Weights of a small transformer language model: 11 layers.
MLP neurons of a small language model. Each row is named by its layer, matrix (down: output weights) and neuron, and shows model dimensions 224-351. Each number is 50 + 12 x the weight over its row's rms, rounded and kept within 0 to 99. A neuron's up and down rows have the sign that makes its largest values positive.
Before each neuron's rows, "fires before" lists the tokens most often just after its 100 highest values on Wikipedia text that the model never trained on. A number after a token or word is its count.

fires before: "s" 24, "." 19, "," 15, "0" 5, " and" 5, "–" 4
L6.down883:23 41 69 55 51 61 38 54 65 78 44 39 41 52 62 50 46 34 33 37 68 50 50 58 62 41 57 22 36 59 46 46 37 39 62 78 47 75 59 74 41 61 69 62 39 28 81 66 74 47 41 41 50 31 26 43 56 44 76 36 33 49 33 61 50 45 48 48 55 42 64 59 51 50 35 54 53 45 44 56 47 52 36 46 57 47 48 60 41 55 55 54 67 64 42 31 58 40 65 45 44 56 54 54 53 51 54 56 73 50 53 57 47 33 65 46 69 34 47 48 44 43 48 40 71 50 49 34

fires before: "8" 72, "7" 15, "9" 13
L6.down134:41 63 33 38 40 40 42 58 43 74 62 68 56 39 61 56 73 57 50 56 45 49 31 59 35 51 61 43 68 36 65 44 35 54 29 55 50 63 52 41 39 60 34 64 38 63 20 51 66 41 32 39 54 38 56 63 39 49 60 66 62 70 39 73 64 54 39 63 61 61 46 39 54 37 41 46 68 61 37 48 60 53 57 61 47 61 31 69 52 70 46 60 51 36 61 18 55 43 39 38 46 40 40 50 46 57 47 30 40 56 43 29 38 42 37 53 51 56 62 41 39 58 26 52 57 43 59 59

fires before: "," 31, "." 18, " and" 8, " by" 4
L6.down565:35 53 46 42 47 31 53 41 62 71 35 40 55 41 51 38 49 46 56 56 68 52 67 68 61 43 28 35 46 42 43 45 38 36 49 46 47 35 51 62 60 71 56 66 59 56 57 45 51 51 21 43 45 47 64 26 56 49 50 59 53 64 64 57 48 27 25 38 42 75 55 53 55 50 71 24 55 60 21 66 58 37 58 42 22 40 40 61 34 51 48 37 46 52 46 50 57 61 32 34 18 57 65 55 43 50 74 53 46 50 38 26 34 48 58 51 56 44 59 71 51 39 39 56 58 65 51 51

fires before: "9" 80, "1" 7, "8" 6
L6.down614:56 73 20 63 44 52 72 59 31 42 45 66 42 47 45 31 59 69 40 67 36 49 32 56 37 53 75 44 68 50 29 61 43 37 34 54 31 56 53 59 52 55 52 52 51 57 68 42 37 61 53 58 35 62 59 62 62 32 55 34 50 52 42 53 45 60 49 36 39 52 61 34 58 72 54 44 50 59 56 38 38 67 49 36 45 47 38 31 55 70 41 60 47 55 65 46 64 51 53 38 53 45 57 60 64 53 38 47 45 57 39 45 54 53 27 54 43 57 57 30 58 50 42 28 55 44 56 45

fires before: "." 41, " Lin" 8, " -" 8, "-" 6, ":" 4
L8.down779:54 63 54 43 37 61 43 95 58 64 47 65 58 45 65 29 66 41 55 34 44 58 26 41 54 23 53 63 38 56 48 28 54 57 37 58 54 54 32 33 52 37 44 45 87 58 68 60 43 16 34 41 62 54 61 53 61 47 56 50 58 51 96 32 48 58 64 71 50 50 42 46 61 52 48 41 46 44 37 61 43 48 46 31 62 45 41 57 51 63 63 62 38 43 60 75 60 49 38 52 48 46 38 42 75 50 63 51 47 54 46 43 50 56 69 37 60 42 57 66 52 63 45 40 66 49 49 37

fires before: "\n" 99
L8.down130:50 56 57 38 25 51 35 49 44 77 51 41 48 61 36 72 54 34 63 57 55 34 48 50 88 70 13 76 50 47 41 56 45 50 34 40 50 47 50 58 36 30 32 54 51 54 36 30 60 48 29 53 63 29 37 64 56 38 43 48 45 69 58 57 56 42 47 69 17 40 48 54 55 47 55 47 65 59 47 44 46 54 54 45 65 67 48 62 55 54 39 56 57 45 62 47 40 43 66 58 62 25 56 50 45 55 59 63 34 44 47 52 39 49 50 47 47 39 28 47 53 40 57 59 37 73 53 43

fires before: "6" 57, "5" 11, "7" 6
L8.down1001:78 45 42 51 53 60 50 37 51 40 61 40 51 53 43 47 50 54 63 34 48 74 51 41 34 77 47 68 55 54 28 45 54 67 81 62 53 78 56 51 40 48 52 39 71 31 45 56 37 49 47 62 54 62 28 40 44 54 48 18 27 37 60 62 48 48 27 26 54 32 53 58 43 66 70 60 71 53 52 24 57 37 32 48 48 53 65 49 28 60 68 49 51 61 58 70 36 59 49 68 40 21 38 59 48 40 26 37 49 45 48 54 60 56 45 66 47 40 56 49 39 46 44 39 45 57 54 47

fires before: " " 37, "," 25, "3" 7, "9" 4, "|" 4
L5.down651:46 35 45 62 51 28 43 63 48 55 38 64 40 32 30 38 56 69 48 31 37 35 76 52 53 50 24 57 56 42 50 59 54 48 52 41 50 53 51 58 37 44 58 63 29 45 65 42 34 88 55 55 56 59 27 75 52 53 51 51 39 44 48 57 56 37 33 61 54 59 42 57 46 37 60 50 39 46 67 61 57 72 66 48 39 27 50 48 66 47 61 70 60 65 53 69 57 51 38 67 55 45 46 58 51 43 49 44 54 42 64 47 44 42 45 62 53 56 41 49 54 25 31 68 49 55 35 46

fires before: " " 71, "." 9
L6.down659:58 47 30 43 37 24 37 37 25 32 36 40 45 41 39 44 41 59 49 64 64 41 44 61 38 58 52 53 49 52 43 37 49 51 33 69 45 68 53 62 53 54 53 35 50 68 58 49 65 53 68 64 57 79 45 58 39 54 59 60 72 32 61 80 58 32 40 76 36 54 35 54 47 52 65 36 59 25 69 55 63 49 61 29 44 58 61 66 51 44 66 32 56 22 37 49 50 45 43 53 57 62 59 50 49 33 59 48 60 46 40 53 49 45 52 69 47 46 52 61 54 41 67 44 49 46 60 22

fires before: "0" 30, "5" 6, "3" 6, " \"" 6, "4" 5
L8.down39:54 53 53 48 51 36 67 32 45 45 73 61 39 35 27 53 38 60 40 46 28 54 29 61 55 84 51 43 39 43 44 55 43 60 61 28 43 70 57 58 44 42 44 68 61 49 58 65 55 35 68 32 45 47 42 58 61 72 54 33 38 62 65 43 36 35 49 64 52 39 40 56 44 63 66 64 38 68 65 46 53 39 56 56 43 65 48 53 45 62 40 32 73 68 34 60 43 60 34 39 40 53 47 47 53 59 47 42 42 67 61 40 41 48 56 48 41 46 68 29 59 35 54 56 37 64 64 52

fires before: "\n" 49, "2" 5, " " 4, "|" 4
L5.down431:47 41 40 52 53 43 35 76 51 57 45 34 60 46 46 45 38 40 44 64 52 56 64 48 51 34 24 35 41 47 64 39 61 48 44 49 41 43 40 74 40 65 40 68 64 54 63 47 63 55 31 48 37 53 31 49 51 59 35 33 74 58 42 57 62 43 56 50 61 68 58 22 52 42 55 42 51 22 33 48 74 64 77 46 59 28 39 58 52 52 36 57 49 45 50 54 60 59 48 47 58 53 47 56 48 65 34 53 25 50 69 33 73 40 62 53 63 42 43 51 41 47 50 63 33 56 52 72

fires before: "0" 29, "1" 17, "2" 9, "4" 8
L2.down982:49 45 50 65 38 48 56 51 55 30 67 26 46 46 70 26 64 56 38 36 50 57 50 47 35 50 35 50 64 42 44 70 48 37 58 21 61 59 59 68 58 63 68 49 76 22 42 46 26 53 54 47 43 62 66 39 48 46 58 64 50 38 67 48 40 35 33 55 29 70 52 51 62 49 50 34 44 64 42 52 56 46 52 43 37 51 40 51 36 36 62 43 41 79 53 56 52 41 44 54 32 48 56 63 57 71 48 50 55 51 51 31 46 40 64 65 27 58 61 43 67 50 54 66 42 45 53 30

fires before: "1" 25, "2" 17, "4" 9, "3" 7, "5" 4, "7" 4
L8.down885:61 43 46 56 42 41 52 49 36 54 69 49 38 41 48 56 64 56 42 58 45 55 49 44 40 52 58 24 39 40 48 54 62 51 60 64 63 64 46 75 31 56 30 51 49 63 51 56 35 59 91 52 39 40 69 34 52 50 50 69 40 31 50 38 47 70 48 38 56 55 53 55 43 47 54 62 48 55 83 66 42 49 58 65 53 36 54 45 58 58 52 54 51 62 64 60 70 42 52 49 58 54 39 52 58 67 43 61 42 51 31 49 55 37 42 37 55 77 50 31 57 52 48 45 30 51 48 59

fires before: "8" 15, "9" 13, "6" 12, "4" 12, "3" 9, "5" 9
L5.down998:53 53 42 48 60 55 53 39 66 70 46 34 51 54 60 38 51 55 58 55 38 43 42 41 44 62 51 66 54 51 52 78 31 60 44 42 37 63 58 46 51 47 61 75 57 80 46 42 66 39 38 50 81 57 57 56 45 46 69 60 41 32 64 29 56 58 29 62 66 50 59 55 37 69 27 65 65 40 75 62 52 43 38 43 45 47 56 65 72 66 46 47 47 57 47 33 56 62 49 55 47 40 60 58 27 52 37 31 56 54 49 58 64 61 42 36 62 47 37 48 46 59 55 26 43 48 50 42

fires before: "2" 25, "1" 16, "3" 9, "8" 4, "9" 4, "🔨" 4
L5.down963:43 47 30 42 59 34 44 39 64 51 53 55 36 36 42 73 49 65 35 45 33 44 34 51 59 47 61 39 54 33 39 81 45 68 51 64 47 55 65 38 43 51 64 54 60 52 76 65 56 50 85 41 69 20 50 40 45 40 37 35 42 62 61 37 44 35 22 51 65 39 39 40 65 67 47 47 55 55 65 43 47 45 43 39 63 35 68 64 61 42 54 60 21 50 47 61 68 61 55 49 43 34 68 55 49 53 32 46 52 48 51 71 30 69 56 54 50 46 52 40 49 46 50 49 47 46 47 48

fires before: "\n" 54, "-" 18, " |" 8
L5.down87:66 61 38 68 59 37 53 33 76 57 48 45 52 59 45 41 38 60 52 53 50 66 63 54 60 41 42 48 23 66 32 22 53 49 50 29 45 42 62 62 72 49 67 48 46 35 51 54 31 65 36 58 39 53 74 54 66 58 56 67 67 77 20 53 79 46 42 46 47 44 52 34 25 56 39 65 54 71 51 42 38 61 59 43 51 47 42 43 38 47 47 49 58 55 44 39 45 46 50 44 63 44 40 50 79 53 53 45 59 43 66 48 43 46 54 54 25 61 58 56 47 61 51 27 33 58 41 59

fires before: "\n" 58
L5.down854:51 39 37 25 57 48 42 34 56 58 48 24 42 54 38 62 60 56 70 40 66 25 62 51 65 48 42 52 41 72 61 36 35 60 69 32 40 42 45 40 59 53 64 32 47 52 40 46 43 32 43 69 56 46 71 58 64 42 67 56 65 57 66 40 37 57 49 48 37 54 48 42 89 65 53 75 50 63 38 57 55 39 73 49 39 48 27 52 64 36 62 44 62 47 47 43 49 31 61 53 33 49 54 60 58 51 41 47 42 37 53 77 66 46 67 48 39 56 30 64 59 54 39 36 46 54 41 59

fires before: "0" 47, "1" 10, " that" 5, " to" 4
L2.down151:53 46 46 61 42 62 46 48 42 49 53 45 44 29 41 45 48 34 59 33 35 53 55 51 61 32 66 64 44 60 43 55 46 58 26 32 42 37 35 66 46 50 67 53 68 44 58 44 73 62 99 32 39 62 66 49 66 56 53 36 36 41 71 64 66 45 46 44 53 68 51 60 31 59 52 31 47 55 57 49 52 64 43 51 44 43 54 38 55 45 30 65 52 63 39 80 48 35 56 56 66 52 41 42 62 71 65 50 51 49 24 47 30 36 69 52 53 65 52 66 57 42 69 46 31 51 61 44

fires before: "." 19, " and" 12, " in" 12, " (" 9, "," 9
L5.down247:37 51 57 32 57 47 60 34 57 33 32 51 59 49 60 60 62 46 75 50 58 58 53 54 57 59 22 37 41 41 76 50 48 61 47 49 49 34 49 47 50 40 17 51 71 47 60 37 50 66 01 48 30 57 55 54 44 50 59 41 62 46 55 37 22 34 34 56 33 76 28 38 36 48 43 49 48 54 37 51 42 48 46 64 47 45 52 67 53 57 66 26 56 62 50 60 49 34 57 42 38 46 43 45 38 56 68 55 55 50 39 51 61 54 46 64 64 56 44 38 69 51 28 47 56 29 61 58

fires before: "." 23, "," 16, " and" 6, " in" 5, " to" 4, " for" 4
L5.down502:67 35 45 30 69 53 40 58 56 45 65 32 70 32 51 50 74 58 48 58 60 32 64 61 36 65 65 67 53 57 33 44 28 52 48 36 18 46 38 55 61 47 37 60 59 40 47 42 21 61 21 40 49 52 51 54 91 32 56 61 51 60 67 43 43 63 30 51 35 70 51 33 34 40 67 53 53 47 33 48 73 57 56 49 54 60 36 77 53 58 49 42 62 45 52 50 38 37 66 50 42 47 43 50 39 39 44 42 50 50 51 65 38 63 35 50 63 36 36 58 54 55 58 53 61 61 53 46

fires before: "1" 33, "2" 12, "8" 8, "7" 7, "9" 6, "5" 6
L6.down14:70 39 72 44 65 53 41 36 58 34 62 48 50 51 42 60 50 40 53 75 66 48 36 52 42 52 56 51 68 57 42 34 60 53 57 38 54 49 51 34 27 32 38 52 51 64 42 49 48 52 21 52 38 30 53 43 32 41 39 42 73 65 59 36 45 47 43 71 53 45 52 40 64 50 23 52 57 72 29 41 49 64 28 56 52 37 60 47 45 64 36 48 54 41 59 45 49 29 72 22 57 61 59 75 79 72 74 41 43 49 48 38 59 25 43 47 24 32 40 59 52 35 72 50 62 69 27 61

fires before: "9" 100
L8.down311:40 57 40 63 50 38 44 44 51 55 49 51 61 36 38 56 49 47 76 56 40 67 60 42 56 71 69 59 45 58 27 65 49 50 64 57 46 34 40 44 42 71 40 41 41 53 63 48 52 37 21 60 55 46 40 51 54 45 40 48 40 66 46 27 51 57 35 23 41 64 57 39 53 43 62 52 44 49 69 60 43 39 55 54 57 50 63 48 57 37 18 44 44 62 53 56 55 49 54 51 49 48 44 44 50 38 44 56 63 44 65 57 41 40 73 40 52 71 56 45 57 60 48 65 32 55 35 49

fires before: "8" 16, "6" 16, "7" 13, "4" 10, "5" 8, "9" 7
L6.down242:63 44 52 63 51 42 30 49 64 51 40 62 57 57 35 47 45 40 35 44 37 36 53 55 54 30 59 53 63 58 58 73 35 40 38 59 43 54 44 62 27 62 57 62 62 48 57 34 53 45 50 51 66 23 41 59 58 52 54 55 40 60 60 50 44 41 44 37 34 57 35 48 47 31 31 69 59 35 63 36 63 58 40 61 37 62 40 66 78 55 49 48 58 65 43 60 34 52 55 31 36 31 11 43 58 58 40 61 59 42 44 54 58 61 63 64 36 73 59 49 49 47 63 43 39 47 63 68

fires before: "2" 30, "1" 23, "8" 22, "3" 4
L6.down26:64 49 58 43 73 59 50 68 48 50 41 43 54 47 30 48 54 43 58 49 59 46 35 58 18 50 48 74 63 52 44 22 48 39 48 47 48 46 48 18 57 51 37 43 45 46 43 63 82 38 70 47 45 32 50 36 58 36 56 68 59 52 49 44 37 33 55 55 60 60 53 65 48 23 30 50 57 53 52 49 60 54 57 48 40 75 51 64 48 53 61 69 39 46 55 48 55 57 57 42 40 37 49 51 48 56 63 72 45 68 70 51 28 39 45 32 67 23 49 48 51 32 49 38 59 40 41 60

fires before: " -" 21, "1" 17, "2" 13, "0" 11, "-" 11, " Fer" 5
L8.down804:45 64 55 44 76 47 69 43 50 50 68 66 54 43 47 54 75 55 50 61 60 39 53 62 47 39 42 42 49 29 67 40 52 40 43 33 40 37 59 49 59 77 75 58 26 44 57 54 47 60 26 63 36 70 37 55 30 65 47 66 62 49 43 37 33 28 44 36 46 49 29 53 34 51 34 59 49 48 52 57 24 57 74 57 42 61 50 43 40 49 55 37 31 75 65 40 43 44 53 64 40 57 31 51 54 63 60 64 39 46 47 55 74 41 30 69 58 58 57 29 68 56 50 34 35 58 51 55

fires before: "\n" 35, " " 25, "man" 4
L6.down359:49 39 32 53 46 57 11 57 34 60 33 65 65 40 40 57 52 48 48 26 50 42 43 54 42 18 22 56 48 56 61 62 50 57 48 52 46 62 33 43 56 42 47 79 65 53 31 32 64 40 28 59 50 70 59 42 37 44 31 61 48 53 64 53 42 35 52 43 74 60 37 39 48 39 47 51 61 50 51 48 75 50 38 57 63 68 51 63 41 35 65 46 46 37 55 33 37 45 50 46 40 41 36 42 62 58 33 47 54 36 51 51 54 44 58 76 38 51 37 29 40 46 67 27 35 23 60 34

fires before: "1" 87, "2" 6
L8.down901:69 53 50 53 48 33 49 43 35 59 47 63 75 56 70 48 53 63 32 71 44 58 49 60 49 60 58 32 46 52 45 49 44 55 58 32 44 42 52 60 46 38 33 72 37 37 78 69 37 37 69 59 67 57 53 54 69 62 58 16 86 32 53 58 56 56 63 42 46 36 40 39 50 68 72 56 47 64 88 56 42 47 61 47 47 60 64 35 53 59 44 40 46 55 56 50 56 42 57 45 51 27 26 42 55 39 53 52 35 69 53 46 42 35 45 49 29 59 39 63 52 35 47 32 54 60 32 34

fires before: "\n" 32, " the" 16, " well" 6, " a" 4
L6.down320:54 43 32 87 61 53 44 35 46 39 50 41 44 71 41 71 39 43 50 53 32 58 54 29 58 29 67 37 33 43 26 54 47 35 45 50 57 26 50 43 61 25 43 61 47 57 62 40 36 58 19 43 60 36 38 34 49 50 40 65 63 41 67 41 48 61 49 54 47 38 36 37 47 39 40 40 50 46 49 58 53 69 43 67 40 23 48 47 23 49 24 75 52 41 74 46 19 64 58 52 58 64 51 50 41 54 66 50 56 53 36 69 36 67 52 62 68 54 55 40 18 46 68 49 58 49 52 48

fires before: "|" 60, " |" 8, "\n" 7, "|---|---|" 6, "|---|---|---|" 5
L6.down783:36 62 51 49 54 36 48 46 56 58 27 64 42 37 45 47 57 35 55 48 43 65 59 60 54 46 52 53 71 63 36 45 46 24 48 55 32 38 59 38 35 71 43 39 66 35 38 61 37 41 76 48 67 43 57 65 52 45 49 48 32 32 45 63 71 48 47 56 29 42 35 46 68 50 39 39 76 49 30 48 51 60 55 45 49 55 62 36 36 62 45 57 52 53 58 47 50 54 53 59 65 48 59 71 48 45 38 54 45 43 49 45 75 64 54 48 42 40 41 54 60 42 44 73 16 39 54 31

fires before: "0" 60, "1" 24, "2" 6
L6.down159:70 46 58 57 49 44 39 48 58 70 47 62 44 52 44 44 53 67 62 46 52 29 41 65 58 39 29 57 45 48 62 57 44 44 28 61 55 42 41 52 55 60 49 25 52 37 53 51 71 42 62 48 42 60 83 39 32 42 43 39 42 54 39 63 72 37 29 60 44 43 35 57 44 62 47 73 43 40 68 54 48 48 59 44 34 59 57 56 41 45 41 36 56 57 36 65 51 59 48 58 84 35 33 83 67 62 40 57 61 37 38 40 61 48 44 44 54 27 70 71 58 62 40 38 44 50 43 64

fires before: "\n" 28, "," 12, " and" 9, " of" 9, ")" 7, "." 5
L5.down48:53 57 58 64 69 32 60 69 54 54 47 61 43 63 73 37 54 46 48 32 37 37 68 37 67 47 51 37 49 54 51 41 51 53 47 56 43 42 54 61 31 39 72 49 34 25 56 57 40 68 43 51 72 56 40 73 33 44 68 51 49 39 56 42 62 43 38 33 43 40 57 48 36 51 38 59 44 50 37 34 55 53 37 43 59 55 57 38 53 44 55 61 33 62 62 62 56 47 44 60 55 56 36 55 50 34 52 60 50 35 52 55 57 44 45 89 47 45 54 26 53 64 29 38 43 37 42 49

fires before: "\n" 100
L8.down848:31 49 42 51 41 55 57 68 64 46 55 37 45 51 33 54 45 52 40 59 49 47 66 40 50 64 60 59 44 56 34 31 51 60 50 39 60 41 58 47 34 50 79 58 49 31 56 59 44 32 42 27 50 72 35 52 28 42 43 52 56 49 30 28 43 50 32 23 65 65 37 45 57 53 63 48 39 65 39 59 45 56 42 59 59 59 53 53 59 65 48 52 61 41 37 51 42 47 54 72 39 51 46 38 58 56 40 27 37 67 52 62 72 53 47 33 48 41 52 60 44 40 55 47 45 34 47 85

fires before: "," 25, " of" 19, " " 10, "." 7, " in" 5, " to" 4
L5.down251:70 50 56 63 66 25 29 62 31 45 47 31 45 34 42 47 42 60 70 63 60 35 43 59 64 62 38 49 46 64 45 43 39 57 37 65 37 60 56 55 24 41 53 61 54 61 67 32 34 54 36 60 66 49 62 68 48 39 60 50 70 44 55 50 58 31 33 35 48 58 42 40 35 51 55 47 52 40 39 43 21 50 43 44 62 56 53 52 35 47 42 45 29 61 44 71 64 45 39 34 40 32 37 67 47 69 36 40 67 42 33 62 54 70 46 34 35 42 45 44 52 24 55 61 51 45 53 43

fires before: "2" 34, "3" 20, "4" 15, "5" 8, "1" 7
L8.down262:85 33 58 61 39 71 35 28 68 57 45 50 48 56 51 54 43 47 49 65 47 44 41 44 54 29 50 31 45 65 36 54 51 54 50 48 39 61 41 41 47 35 67 58 61 56 61 42 53 49 73 75 51 57 33 75 68 43 46 40 54 41 57 38 54 68 47 48 53 66 52 44 60 68 60 46 55 63 51 64 36 48 41 54 61 44 46 50 43 69 73 55 41 43 51 35 44 52 52 55 88 65 78 60 37 54 58 27 57 59 44 60 67 68 48 53 58 40 43 46 25 36 58 45 43 63 44 54

fires before: "8" 40, "7" 9, "1" 9, "ar" 4
L6.down1000:56 44 65 42 73 47 44 45 63 39 46 57 36 23 54 40 56 53 66 62 48 49 33 51 54 07 48 73 79 47 51 56 28 58 53 42 62 41 48 33 64 49 30 69 47 38 54 60 50 46 44 44 63 57 57 40 45 51 46 77 40 51 46 64 76 51 37 69 49 54 55 40 35 45 45 38 72 52 54 53 67 38 55 47 52 74 41 51 49 33 36 34 51 42 41 74 54 50 39 61 54 64 52 32 53 69 58 25 52 67 43 29 52 54 48 42 43 66 64 26 48 49 53 55 47 63 66 60

fires before: "\n" 99
L5.down338:53 35 44 29 53 60 41 48 51 60 36 27 53 57 49 50 48 45 81 54 48 51 62 70 53 41 46 77 70 70 27 43 52 69 55 58 61 66 34 54 58 52 50 62 41 32 30 61 43 53 52 30 58 45 41 54 39 38 52 43 24 56 61 47 54 29 50 44 42 57 54 43 44 36 60 57 80 55 49 41 50 57 60 29 50 59 49 34 36 22 49 38 45 45 75 46 69 62 57 40 27 68 56 60 80 67 45 50 61 41 51 40 43 48 52 49 48 52 53 78 57 55 63 34 47 57 37 50

fires before: "\n" 74
L8.down428:49 61 40 58 55 63 50 38 53 61 49 70 69 54 42 56 53 44 51 45 34 79 50 52 55 71 52 35 55 53 56 52 46 42 59 62 59 37 41 27 61 36 49 66 60 60 59 61 41 45 12 39 62 43 36 52 29 65 52 52 55 67 54 49 49 52 35 44 56 36 37 46 30 47 63 77 47 58 76 64 42 52 37 54 36 65 61 34 44 33 50 39 47 45 48 62 76 50 46 44 36 39 40 49 31 23 48 37 43 51 38 65 78 55 57 60 58 40 51 52 52 54 74 60 49 46 63 62

fires before: "-" 66, "\n" 32
L5.down1011:70 58 70 58 58 36 40 38 49 42 54 58 51 49 43 37 32 32 45 46 38 36 68 54 76 88 49 64 53 49 50 60 45 60 50 49 38 31 63 49 60 70 49 66 44 44 46 41 48 53 40 60 47 46 65 48 47 32 51 42 42 42 44 49 51 18 53 44 59 43 41 61 33 65 73 41 65 60 46 38 60 59 33 59 41 48 60 37 61 60 35 48 62 64 81 57 33 61 52 74 69 46 34 42 42 47 51 58 45 57 33 63 52 54 33 42 52 66 37 25 69 56 40 66 27 66 63 26

fires before: ":" 43, " /" 6, ")" 5
L6.down367:42 18 54 51 38 65 60 70 42 53 47 57 43 64 62 54 60 59 35 37 66 53 33 62 57 43 58 24 59 43 50 43 49 27 25 42 48 32 64 46 70 62 45 55 46 60 75 71 40 51 36 42 48 59 69 56 64 67 55 38 50 46 59 41 30 45 64 40 43 52 56 42 33 40 51 51 58 45 71 38 48 38 41 46 51 74 55 57 59 29 76 43 38 61 73 66 58 79 32 28 64 50 49 56 47 51 65 40 72 38 51 34 46 41 43 57 55 58 67 38 21 59 46 28 61 73 54 51

fires before: " " 50, "1" 4
L8.down656:64 60 44 39 48 47 64 52 39 30 32 55 56 80 41 34 43 55 66 62 54 47 41 47 43 38 52 40 46 54 43 49 49 36 54 39 50 53 49 43 35 33 25 33 60 28 42 66 68 58 40 64 44 66 45 47 45 57 56 55 51 41 57 61 40 36 53 67 46 51 45 49 65 52 65 51 75 59 65 56 44 59 75 35 63 64 65 33 41 43 40 53 61 79 51 48 49 35 39 51 45 66 57 54 48 36 34 36 57 44 56 44 56 46 55 76 32 49 53 39 57 55 42 51 68 35 57 29

fires before: "2" 38, "1" 37
L8.down693:52 73 73 61 42 58 39 37 47 50 36 54 58 36 51 55 52 40 68 49 63 66 58 36 44 52 56 37 30 50 48 62 49 40 35 55 50 57 65 51 66 41 43 48 43 53 44 57 29 57 38 55 66 51 56 46 60 63 45 21 50 59 63 58 55 48 34 37 46 61 21 33 44 55 56 57 59 68 50 56 31 44 40 49 62 45 43 55 36 54 54 53 37 46 70 60 46 47 41 42 60 32 45 48 59 46 19 56 44 65 49 45 31 52 48 63 63 73 48 42 51 52 31 40 61 53 55 41

fires before: "6" 52, "5" 32, "7" 5
L6.down847:49 54 47 41 60 59 41 48 29 40 57 59 45 41 49 45 80 49 52 55 37 53 30 44 27 68 66 54 54 40 26 63 57 46 43 53 66 48 65 65 78 70 22 64 56 55 58 65 62 49 21 52 48 55 47 45 46 51 43 48 36 49 62 56 64 52 53 51 38 50 55 30 50 59 86 80 47 50 41 37 60 37 61 56 72 53 36 32 63 51 47 43 46 69 58 58 45 23 49 52 66 36 38 40 52 34 40 55 56 55 59 43 57 62 64 59 37 48 57 59 52 41 47 53 47 55 55 53

fires before: "|" 29, "-" 26, "\n" 16, " |" 4, "ics" 4
L2.down463:60 41 53 46 47 46 35 60 53 53 35 65 41 32 59 33 53 64 50 47 64 65 45 33 73 25 34 45 33 37 67 55 50 49 36 37 73 52 58 40 59 47 47 36 37 45 59 67 43 44 51 51 35 55 55 34 54 46 61 47 56 57 20 60 56 50 71 43 41 49 48 44 35 64 53 36 33 59 58 44 59 54 56 55 36 57 50 55 53 60 51 29 54 38 43 59 37 44 60 65 62 39 42 60 40 52 53 45 59 56 43 77 47 45 50 59 50 60 43 57 61 58 47 43 40 68 60 59

fires before: "5" 37, "6" 30, "4" 19
L8.down738:59 33 33 59 37 52 54 53 38 61 61 45 64 50 63 68 52 44 29 34 57 88 49 29 51 68 72 35 45 51 45 62 58 29 33 60 26 31 49 54 49 38 41 65 53 40 59 46 40 63 00 26 34 33 36 45 51 54 73 46 49 48 36 39 59 34 63 20 50 55 48 39 67 36 74 56 63 47 40 42 51 56 47 32 47 43 51 43 63 39 38 50 39 51 85 52 48 58 45 54 59 29 58 40 53 48 53 46 54 44 40 33 59 42 61 40 49 28 42 45 60 39 59 70 62 56 44 60

fires before: "9" 82
L8.down168:36 29 49 45 34 59 60 35 16 58 53 67 45 44 55 61 52 38 63 45 45 70 48 48 81 54 49 54 32 51 54 56 64 55 48 64 56 49 44 70 56 66 51 73 39 49 49 35 30 45 14 51 34 54 43 83 54 71 43 59 40 62 50 34 54 56 47 39 55 58 44 48 41 56 51 48 59 69 64 62 51 54 40 63 68 66 61 31 51 63 39 64 44 37 65 53 54 72 50 44 76 72 35 33 48 45 57 64 40 58 41 43 56 66 39 56 36 24 49 36 48 54 30 53 47 51 47 51

fires before: "-" 52, "|" 20, "0" 15
L8.down851:48 41 49 62 33 56 46 45 45 52 47 48 39 57 39 49 70 54 44 39 42 41 55 47 46 17 42 28 26 40 37 31 80 60 56 79 63 60 70 29 48 51 44 48 38 49 52 48 61 34 70 36 37 63 57 64 44 50 36 31 70 28 41 64 60 23 62 40 51 46 48 59 45 58 62 60 52 43 56 65 50 56 53 61 48 57 43 58 54 69 63 35 47 38 66 58 58 43 53 72 54 42 62 71 28 62 38 66 65 45 48 44 57 62 42 58 50 41 50 43 65 57 66 51 45 62 35 38

fires before: "1" 28, "6" 23, "0" 20, "4" 10, "2" 5
L8.down283:59 50 58 60 61 32 45 42 50 38 63 51 52 62 42 45 50 53 35 53 36 55 42 50 61 38 39 46 44 63 71 41 50 52 61 56 43 33 70 42 48 46 55 55 61 46 53 72 48 51 58 39 59 69 45 47 61 49 42 55 44 45 61 40 46 44 26 37 47 52 57 53 32 55 77 61 27 54 51 71 37 38 39 50 41 43 67 42 35 49 40 63 75 53 38 63 57 61 77 44 21 54 56 55 60 46 61 80 46 57 43 61 61 57 42 47 34 27 67 40 43 58 48 42 43 58 42 43